Weights of a small transformer language model: RMSNorm before each block.
MLP neurons of a small language model. Each row is named by its layer, matrix (gate and up: input weights) and neuron, and shows model dimensions 288-383. Each number is 128 + 24 x the weight over its row's rms, rounded and kept within 0 to 255. Numbers have three digits each. A neuron's up and down rows have the sign that makes its largest values positive.
A block is one neuron, or neurons of one layer that tend to fire together. After each block is what it responds to, as a language model described it from the Wikipedia text at the highest values.

L7.gate78:140156166112108136157122147141107090089120144152071122077110124138152135123088158134162140126123129121134140125152085113122138105095141108153063144160150138111168106143168092115095130138127155102168136090138142139126132133138132103067095129138126127172146157167148134138148099146128098115
L7.up78:136156085145105127138133143143130124136132150141131194109128147170106128090140164095107144147126144118117160124082153108095159152121103103122118095104182106131154096110120143130140160149149132188103135115120119127084101119174117124147142126130106143136158148116138068128183173098123093130
L7.gate109:152155139130098084127104113132125128124142171088132144149147152125094161118132176126142128129148089132160100105129140135158132092154105138142159150159116175112158133135106137108151145148102093146159128152116083137116142104153127130131156150138138103124129148127167110090123119152143136116
L7.up109:106135179108122108144112121140131145150136131130137112151115103146156176166150174100145093136146114146136101114137142113134146125141115141139148099131169121099164116139098097093137110103127087181084126136140110104120133149135148075152121119123150148154102132127115156152110136161139074159
L7.gate608:166180126125110135070177096107131095150105119105175168148137120173112157158119048107134101108119081142146152129149102119138119150114137137167149122135077152101139145141144087141158130165128157164186095096118109143182187154101128191128101114092082131127148090136124131172143105121137087161
L7.up608:122153158093130109134156117154092124126121141087085138090128134097123100124136100160128098089136105096084114132100117132154155181139129161125106096149120174129128124124136133120125148075105122129145144166107141121118115117142117129130115141154119117095169121148117122137137155149144131139
L7.gate649:145140159102119133082130142154091201137105153112100115133156152113142080101142134119158056147103154170128074156142116107079089157139149120136167110131137133132071125151139151168113162143129116147188182152150130144139097126141164179090149157118113118129115134130154129101138130106123124170
L7.up649:112120155145111117125191132146109158102125125090076139128115180119171131110159123176146159146157133094129153132123141114140112125100105113134123142114110073093118129121127119140101148124118093128113149112110122102138131143157141115136139154153122147129136113101095166128112134060148113131
L7.gate672:148136107123117074145113145122116140137123129143144075104152128122124125114126183146087106088187132100155141109123116119162123136102111139096100114132168089109124089123115154146167148075139106163129175102151125128163149126128130129134118101089099099128157185152125122120126106120147105135
L7.up672:138152135119187120136096133162132133126118110108112085136178136102136117080120161129144123116151154121141065125128103128129143105084120126143103163072164118105099148102131137105129145089077121104145131145167120122146113087119122138126136110123136117104158112125165115106092100123187090121
L7.gate918:116147105132103121109090158120124164141146105130100111072134139140123079099157120149115110150119144114138119152158137124112130151140151080147091136130110115123110127149170148136122124118141149092177145161154052109154153143164128149171108137122144175097138124152137103137137159148173148105
L7.up918:142133134149160113081121120137129126091114136136134125114122146123128090078152108124160150119150099121140121134145121096130132150122139123146130159122115120130105114162125098124123159171087122165144144145147136127158144148154104144159098125144097150119112120164111104112146168137145150077
L7.gate1246:102090123161115072143140111157141140113151197113114102112154122127149180125126118141114149103149129106071103124122129155116094079101098182174129141165093081122142113172110141125165138116092097148142126146168154129150127131136094136131075139155164112075128135133171102098171138172152160170
L7.up1246:091130117111143161104108156143128093113124127142151105091085118107136117118125168134121125134101151104112123138135152127125154126095140151132145102155148134108121135144142174150146112138087118109152133142128173148129135128122151119152136158124142149113139132132132130112107171138120083164
L7.gate1373:142153129145132095163117113145140101083143152158122124117111170053163112117103100157151079149132167126171139129134077121092128109135164122098134118147098150126142169131130139122141153101135174092156129094128137141127129141147160120114156125131109101147102130138141147149102168152144170093
L7.up1373:141134100120164125130159097125104109104116115139100127148110114089137122118101147132145108143096120138135121137158141118158172141105146124115122154110156100115140135164107144170111151057130146149146132113126100068117158109164115136155068143112107131102137105136159155115132123130109134116
Responds to: The middle hyphen inside markdown table divider rows (|---|---|) in Wikipedia tables, plus the hyphen after co- in co-operation, co-founded.

L5.gate1287:114157135135142136145152109106118120122144091142140156144107120128161126144168118148173155108129159125108154127192184122117114184121142132158161083161133165132106100151160159109147106146118135144114151126111121138109112105066105117108119126133148182121101148161138114134118130105101154156
L5.up1287:129154135132139121123135119118122132136140117084156142089106080125131107154134153160123146092132094121122199140156111068146119156128096141141128120123164111127150136094117097063102142130150099162101151106130151111098113137140113118145114176101163131109127078115106134076134121133117136096
Responds to: Final piece of a main verb right after its subject or after to, often a present-tense -s ending, as in inju-res, supervis-es, to regist-er.

L6.gate109:107167068137099159138121117154160117132150092139113111076121103177120122158149123103160152137121137150179100126123124123108115130081122150141107075110128161106113098117093137101108105196104122107141115076116133139067135122126181129088143137138111151133142134123124143113141151107099130140
L6.up109:116115096146106150105115107140074161088155087161110159111184147187117110160118127113157123113109120125155108099138159107102127159114139147127159142138143172117105112103153139150104106179178129121153157080103139162118150118142163135117145167143091146145131138123086154101132091108111127123
L6.gate265:141122137150099166126100186132121126153100130113166184151117133154133108148150117148120080143157138092155111108170116125092150138099178125151104145152141148118146183144159121107139099150127126130104137133113107127136133112136066119145135089127154142115161124076135146112101173114064107168
L6.up265:125111136175129126109112181156102166129134089083139102164126143153114156148130145123096118104105117160151127154166163125129112131179109125089125118151158137143156153137140156124091089119158066146108136121136138131108150157114126120139168183090133118137125129122164121095121105131105165117
L6.gate833:097106129115144132086165075108130119111142111136079115159159123086132127149173135112075157162113133107106106113103110098135141095136126112129132121140169159102149127119133117119112162164126120117110114127105153142177102113122120114130149117147131130140100099100119157087161153129099148159
L6.up833:095167145124120104147157146119094126082178083140113122162124120125119159176142118187111159133099135116113120118106111086121119159124136128123123116098088107137161136149150088104138125128129146146138093119121155147167143134103137121133187146121058115135132086152116167119105169157122136114
L6.gate928:106135158121093114115120137131115134164142084132129125127106155109153112149149098114147131092145120122143086120154183193156121138137195110076122087128161172140107121119086171120102134130135120121159157139123144146149105187148164138132126122102179142124132131129139112112119134165115098137
L6.up928:086181160147126132180116140131165149121147092113119125129138138107161151178097108122168113127137120082097132120136146127143122145162173142121181131134142126138135126110122067150108133119144165104136124167148103100134107157184114086150119136135106103098157140137149151125144140134107168125
L6.gate958:077149127151102165130091096099086117090127134114095132139131144138110154172138143169093116095145102099116143118145093120155135120133122143142159077148137131132100122146099135116112143108109099143168150108106094124134093131109111104097113102130074148121113123131162110101137144123110159128
L6.up958:126147096143138120121172165130162122156157146108117143111095145129124119127134127148142116136142077160151137121090167132121134130160166138131119139141096162135121066118100099093125103166128130135077102105148131111138121120130121142151126116098143136082116111136149105103107164118153132177
L6.gate1052:133127128129137162153172160090135104135158094107134183112137109099140147210162146072131141144105163096117125145125134098118124120128147136129146128157121099154145134097145129119143143139091120102125134120122135124093143142049090127131109157126143154168136144127150113155138119131115122127
L6.up1052:145147116117128132131170141109154113121132102131135116164152102136122148141154132122159162134084163136128121141132147093128140160179140116110181082142169142161098117132142109085111162117103126112139123122128146107119128134115125103141105157166125139144152152098148096136132136109110140211
L6.gate1194:106140160123124130156161135103130114135144125170107114082140139126133104123124080091114132185158100110067109141124159121098153130117129155106161094139161154149158126081105089124108136102155142108122134136102159110131165115114133136134178097132136158152141134118143137099167098127125102130
L6.up1194:137093134101158149075137120122102114143147153119105147135174131124145128130185123134112109150104082134138107080137143143157140102119124130124111109125164108153129091120116118106160115097127086162115166171130123130163148155112124131158162093114136145130149117140130143132103141136140097116
L6.gate1270:077147122126113150140126129173136134134108093147092147079143107156131137129169109121109136131162122159093130158129116146110143133112142157149178117105128179093140136122106120112129150107123078130093090137146123102151111175108128136168114098148104127101125100169112115110087106122127160122
L6.up1270:127113142116105167140155121150133122157156109126119107098118148117158127146180142108159147152164111102122113126140139146105120144099120135150179123124149179159158097129142126139127149141097162133137101105174143114139165115142113121158178133119136144128105153113117114074122155158084149104
Responds to: Bare verb stems that an inflection (-s, -ed, -ing) will follow, mostly speech or request verbs after a subject in plot summaries, such as ask, request, arrive; also word-initial pieces like Add(ition), precaut(ion).

L5.gate996:122112102105114091135127124128133124123169185095123119115131114165137163132133120117146138148154141138149118130140102147145124135134134150129126123150113152146115121126154152188115102136084148111098115111137117145150165147167114059098132165147109088104134106135122085103168152108130118165
L5.up996:179116095151073155108118124121152134167103111124100103150113116122113114117089145117107107142122145140134146141133088095150129180133136116141139132145118136169110119156113138115139098125138122105148124116123101111123119171084108106138091114132154134083163172135183088158097106141162154138
Responds to: Mostly the pipe cell separator just before a number in election tables (Majority, Informal votes), plus of after quantity nouns (rate of, series of, average of).

L6.gate8:126157096146132093115102138125152144121140135156157162119125114138116122111147120105099142112107087140154152177141150133113099125118144161156140126127109088129123105140140130149117117083073128138140101101153097139144133141115090140171108147077090161092110110123156160116123086174158149103
L6.up8:151110133159126120140117155157073128127169128138110095127136083104095148124167129148115132145154151110092132142116134102145141155124102128162130130150127123102148131145150122146112123109109178141145125141152139132162125160178157168144080175101129101135103113158092120130126133121140113103
L6.gate194:157131107145146134154114185174176138134115147172095098105145141160130114123139109162127125117137130094160137115111103095120114130115152100083076137118076144103149119108119142127129132151127113135120121135123126154128107113121161140134168110151155117066155134118108141121121111097166122109
L6.up194:174115146160114112134131149133149150106091121121088108120157125134161150173115150143140173144149161173189155104087128130133082111141126136156139114125144137131137098115084148098130157127156146101145150150086158105109135159113125152073133149114142170146190117134142110116131099143143103162
L6.gate237:114087107098111121132178188140175110096162136146104121155067116080162139133100122150136168103142174158129125142085107116177092131127132145177120124106135099126172101150134182112115158118120165087137089098118104130132153105169133118119127138155085077141136130114160151133132088111140117127
L6.up237:118126139123154133126136180155138139086144125092092140109138072151138089124185147145105154158110131143107124115085148099154139064121099099107129135108130148080143076111110124127143115132122142146126094125105139173120088153107122145084118121128131045123118108135084156127115112127130125138
L6.gate405:105157102136149133113135148138157137101122142112155162134136129095099133152124083137150095131142120151144164123144130170077108158159136164145127085143122145082143117113119178125105149160106108148112071144138143141129136118110095115156125115099108123081127126107153156100101116129124144134
L6.up405:127159118168136152125135117135088166120129151114096124117118127130088135050106110118084125120116093159102114137123136126137143153107138114151153136119151098119117116125138091090133124094136126165166130075119101174094166138100124177103150126105164119153107134132107110145100117140148151086
L6.gate544:129141110143144117148140118135091123153149101114163131148102148098162177152098127151129106107140110110111109151132103113123129090083121127129116121108108126136138097126156100132157137154117128150164115110120144092102138143133141133104073089146138107133114148118127154146165082132165097122
L6.up544:084122167077129140140109120070160163116094150141130137152113150143104117115153153125139142160120140090153138173127168135125116139105117125130130111070143177107180130114143103155122105091118113109117104111136105125150150079133134129103108082115128150138146141151147096164164075151144137098
L6.gate1022:104123120139112134147126146096173185090129171119126148138120152124108146127150135183133113160151169112132095166132177096096150113074190101140124119102141142101128136143126119069125149143091145131129116109142114078102107126112140112138138098130109112159110148128173115117134127123204157141
L6.up1022:165130082112126138098125120180107159134129143126151112086155122120103158089165150170143128143181127130135141147159109136115088132131120154101122141134113122163150112153128142146105143142108150090096155131108094121109114114149115140095105162110126149091114112152129148123103151188123124123
L6.gate1285:088163131108122161109118150123089150109106144115145168154161111154122099138121151122140120069163133094144094107126156149156101119114137158138155161132110165138147173110136141121145125093114122141112104121122110116133155093146120128082150121110131128103121109114095145128113107129149096150
L6.up1285:121115089109111140127106130158087104086120148073128097146147169104103094119148109096156127129134142157152120143101146110122137120157109134135091074169156146106175117086109130116148128118120131125137134120120110116134143130174094088102149148101126071098135115151139100131127140122114131127
L6.gate1444:128123143121152138098153164125096093123174125130096109100112145128131147147133113163095131119115159087111111104115124107137086143123151101113142146148102141110158124122139165097114132087093159128116135170157104120139159113167104145143124111148116158101091091107173145133133141145116103107
L6.up1444:098126155140136122124132134084104074171090158170115110145099166127102152108087155100112089067122120126133114176138102139134133128121159143166141114094086119107125130124106087144146117071172127093094100131115129133107138102141112162153136119107135163100112132116121155100120103130110148091
Responds to: Middle hyphen of a "---" cell in markdown table header separator rows (|---|---|), plus occasional en dashes in year ranges and bullet hyphens.

L5.gate850:104134136119103125140157152130109133125148138095141125162113146091130114119144169091135147134148168136123114171101128116128153165103113104133103115160132093138113178114121143095110145170113160133148095142128119122154093137125102129107116173152085119161148114122122116108149115151192113124
L5.up850:110137143132139127109144158147130150144106154091112128131122128161115112112116102135130122155160167117132119128168149104107136135098099120140121115154136139145157123150116114082128109123092149093100159100080140128146172156127113073111097134140125113103125144129120158092120123086112128095
Responds to: Middle hyphens inside the |---| separator row under markdown table headers, plus scattered word-piece tokens in infobox lists and rare words.

L7.gate378:135138111134134078172152109099161135158177093139155122133163149117110138146125123155101132124144156149166136141145119093104134143115162144139159114097096119154130160136128127116150077138154117062143153116098116110158107141112094136139127165149155124120109115148132140086184165146157122140
L7.up378:149141086166116116135141095112159116135152154149158114150117144108120089192088114148089108137149127140138180146145115099122137159108102082112131134160148087128147145132135154085156094129101112085113106165133109111145156163159119152125122151138121142127096160124151152081145105108170140156
L7.gate543:091150165114113135146140099143137089115186117108106151166137112105151141134071145156111119142147186120113157122131123109124108099127107131131132093126135140128126130154145123138142150097164106158139053088116139132130156169190111151131142126112123127142157154111134135112158156136114146140
L7.up543:122074153152128096098145145108089126110143151154186132079160152156119157126161101090089152130106089102130132141082151133056140140122136131136097130109089112185172091169121157082141131131109089164095129150105155135151163119142105112098094141122132126135161134119059133142089122111134107080
L7.gate719:106113135126125165110152113160120073138135116134119159147132153129133136115096107145140140098126124109141126134122115134132123129105134131150157082145158119112144105102158087149109101144133124143096157090062117130131171143080132124122120103143131078155106151144147137141082113126110112144
L7.up719:122097111163109118119141121133149106138135151164163164157101128160096090109133126081194135157158085127105116111143103173099133135113169128125202134130140132072137118139170123120102137087085071118164148091114141092141128104129129102130105133072138132143155130100081110111149147122131150142
L7.gate747:134123113155108105151131096159161115104133098142168186118108168182123112144127119111099109106155164098110140105154113130115131155138100163093140089104126140098136111132158121134122095132129127128106142036132092096151163134126118124128127153122149135171099103175097108123096130123110096144
L7.up747:123161145105096117147103141144149137127135087148126146138111119131094104135128099139109127187077116103083113124089129135173106127091147127128133132128112139130105152069122115133059173133090130108125119137097115143096088113142106113116144113144179110155141155133089153101108155114127108118
L7.gate883:116123146137129095141101079140157070142122121139095150137119131110178119110120107112135100113138126176110110124119136132151091143099150136096128135138099098134143081112100063111162146148103093154125102098136116148130147113094097108105101112132130105135129142154109169179125156128111120132
L7.up883:160130117133129101168088134099098145098084164140163099150130104124117121138086136116112130131131154092110110089176115126094127129111096102134117135137109115143154146166113088158117071180164116152200149156130151141117102103115152106117101140084156114125104129154123139138113120137167112148
L7.gate1114:123123118118105130122149131167129138145202155161130099122120119121090143072090130144133121112099150139113111112115137129152118139112159150145151139153162114139124104122133122109110193138102135184175146094130114103129147153104102078099136113120156105129097109112091150122137122112179125123
L7.up1114:094130104145089120122130138147143181122126130149138134152144150127097078124148135146187141099129127121096169133109111151117113140147120091146096114118075078147140126150116077152098148146108104194139144129117103109147142133110124096149116151074126110145152101139069115112102146106113110083
L7.gate1274:092115129155112130133107129149143104138116124129119140114111104144119157139166120135149121131128126135117160150127150165106130121142141154106090138175118092106141117094135097147139140135115117120110130090099159151133114174145090175142126168145120154108134119150110146070114121097146099148
L7.up1274:133156087156150100169154112145142131176181091174126112110114155136093119135076129099110157112166136138087129125123183160119158158118164070117156134158089144137168099149130124143130151130143151176143147094142135121134128101104080150132168144139117095115125065134095159123128141097125133127
L7.gate1454:116123126138127119115096156117122130147143137110163159166111151151127137117161138083097083169157100142138116120122134118148136142118096136161154119132159141125150115126130113131122130144096131099108165094079116091171115120134172135164134136147166114115139162127127153116141124120122098133
L7.up1454:088147115147156138150090099183119126131135149183124133150155172141123173087128143128112137145135138157148094114082128158164112143067097112151086131158125105104168105167132131108095061147116123102080179123091106093151161141138165127130105157093158134138156170125121143114110125111146076153
Responds to: Pipe separators, commas and decimal points in numeric data tables, mostly just before a vote count or statistic, e.g. "Gwyn Hartley | 3,694", "1,246", "15.8".

L7.gate330:157163125125139095138113121139165119125182105145093174160133125114119133135169162120090145101142119127116107163169149123128141133141112092139146118149126114119157135116097132111139138154151112121148122145113132116099105116102118124107140080132146159120103112122147138151065119173140119108
L7.up330:117151153130136124155107160141121168113145175137109130088126128164131120174131110173120154100123091135121111127145163105139140147099101108123172180135152113120123125123120128134134173121108093100163132156116113118104148134105106121149102109090133133190150086172138141095110120138079098112
L7.gate410:100161117105125132097088141135180124133122141145124108146132125133133066185113115104076089127092109126127099103131152120105151148140106118179130145133132097136137082150185111121127130086150099122100142120140085123110130130122146135162166111140155097118129093120112128158126112136114123176
L7.up410:140146123079120119139085118132088158161105123151118131123122072120154130144108134135140128139094153103176143111113120126114118142130152155155147111111147100133155118099130143104124141144124114126137161101120088130130172135114121137129115130114100125135115137105093154163151131146069123122
L7.gate706:111126156161150092137137117124127123169141124116108150131126127135126155101142125129121111137088148095170137099154136123125139157154122121123138101150138154080141152126163135161095103170138128108130152147135107129109113126105127155118140164117132136142099115137129120115171120125120111103
L7.up706:102104096117184079086097136087137121153172155133133157119115145127119122110136099093130093115129118103131167173150138144151142115150165138121162075159106106120126132143168123185118089127078142128148108160151156153070112095119128128120138102105141098170136150140118167155101103119123087189
L7.gate793:151154123144129138149130117154126125168140149142164125125150132135114096146134180179122125118135135148123104161158123088113160125157148160087086176136109140149148105102124120111130114112111121145121162122138160090110093104139118138100126186103137106102122084143141162117125094117144106092
L7.up793:105146134139094145165129148154179095121099128107129135154114117139166142188165132135132120116126147102112125139151167157127111148172151136164092156118124090190148135081123110099108172139126119156105163141133134106126134095156109099137070115112141105179135127127162120135099145110121095123
L7.gate943:123141152146143141123113105142155139135103062128113117087132125089137143162149149082104136095129125157161132143177153132131120138130134137112150131124154116149117106141120118138086131124142112138134158156151092148160127120122102178138112097110136137125115080156123107164103155130124199098
L7.up943:187148189120103112154089127137112165149115092130110156119136102166144135114127054117120108080126073158129141139138130097141114104132105132145100138124117107069126151087113110111136106164147086139131130121121110088140140146162129145128137144098176137089148121093101147097114129122108144099
L7.gate1164:119179161129074109146109148085118140111096065088117163110132119144169116108129134144189138162165142160151117106120110103117106122118113152146127133116128146146126083113154118122172114102128109138131141143122160077109113136130122160138155117145143145140176143132138095146142120157136106109
L7.up1164:114144094148130150148153142165099098160144102157126131149142129158127134095157123133115108090146140119108153173159120145105112180132139158132137159115137150122149121122126116119128141145108116117080140084153120119138093154106085144117139099119143103093101139137079085109149150160132157139
L7.gate1469:119146144154127138147129137121165126145141093071077161138117088135106123154127116099114159121130134134147125127149155097138145106112106131108168101141147080129157146084148127122120096136115117121132138114130108117105100143115079128107135135090122111163109108121132119145103102104092127096
L7.up1469:110126133117130144098128124134166105144139152087130121133170108063145132150129124142197102124123101109176067147083122097094127145190154141166106169137144129145130152119132086138096123113080122172099133113120094133171105121140143139151089146143136084116148089124138145159113139117119123104
L7.gate1505:112150167135139126133171152076110146108140146157113155129166150146144132155167142137099134124095087143146138092115128098162114133158137167161126141163144106124193128114178092134128124123107133133158083135083121120118136139120088098112127127120106123106150125126121140127111124138129120117
L7.up1505:140131113108102098169138145160125115146127110164173127114126098108116126120129089158134147094117122184113107148136125087125142112146105120093138142077119128097116110169136129130124165140066101176112111135118158114124157137172098145094147149143144133127117101118120107082089091120114147136
Responds to: Fires on the last piece of a verb stem just before an inflectional suffix (-ed, -ing, -s, -ment), e.g. enroll|ed, disband|ed, portray|ed, develop|ment.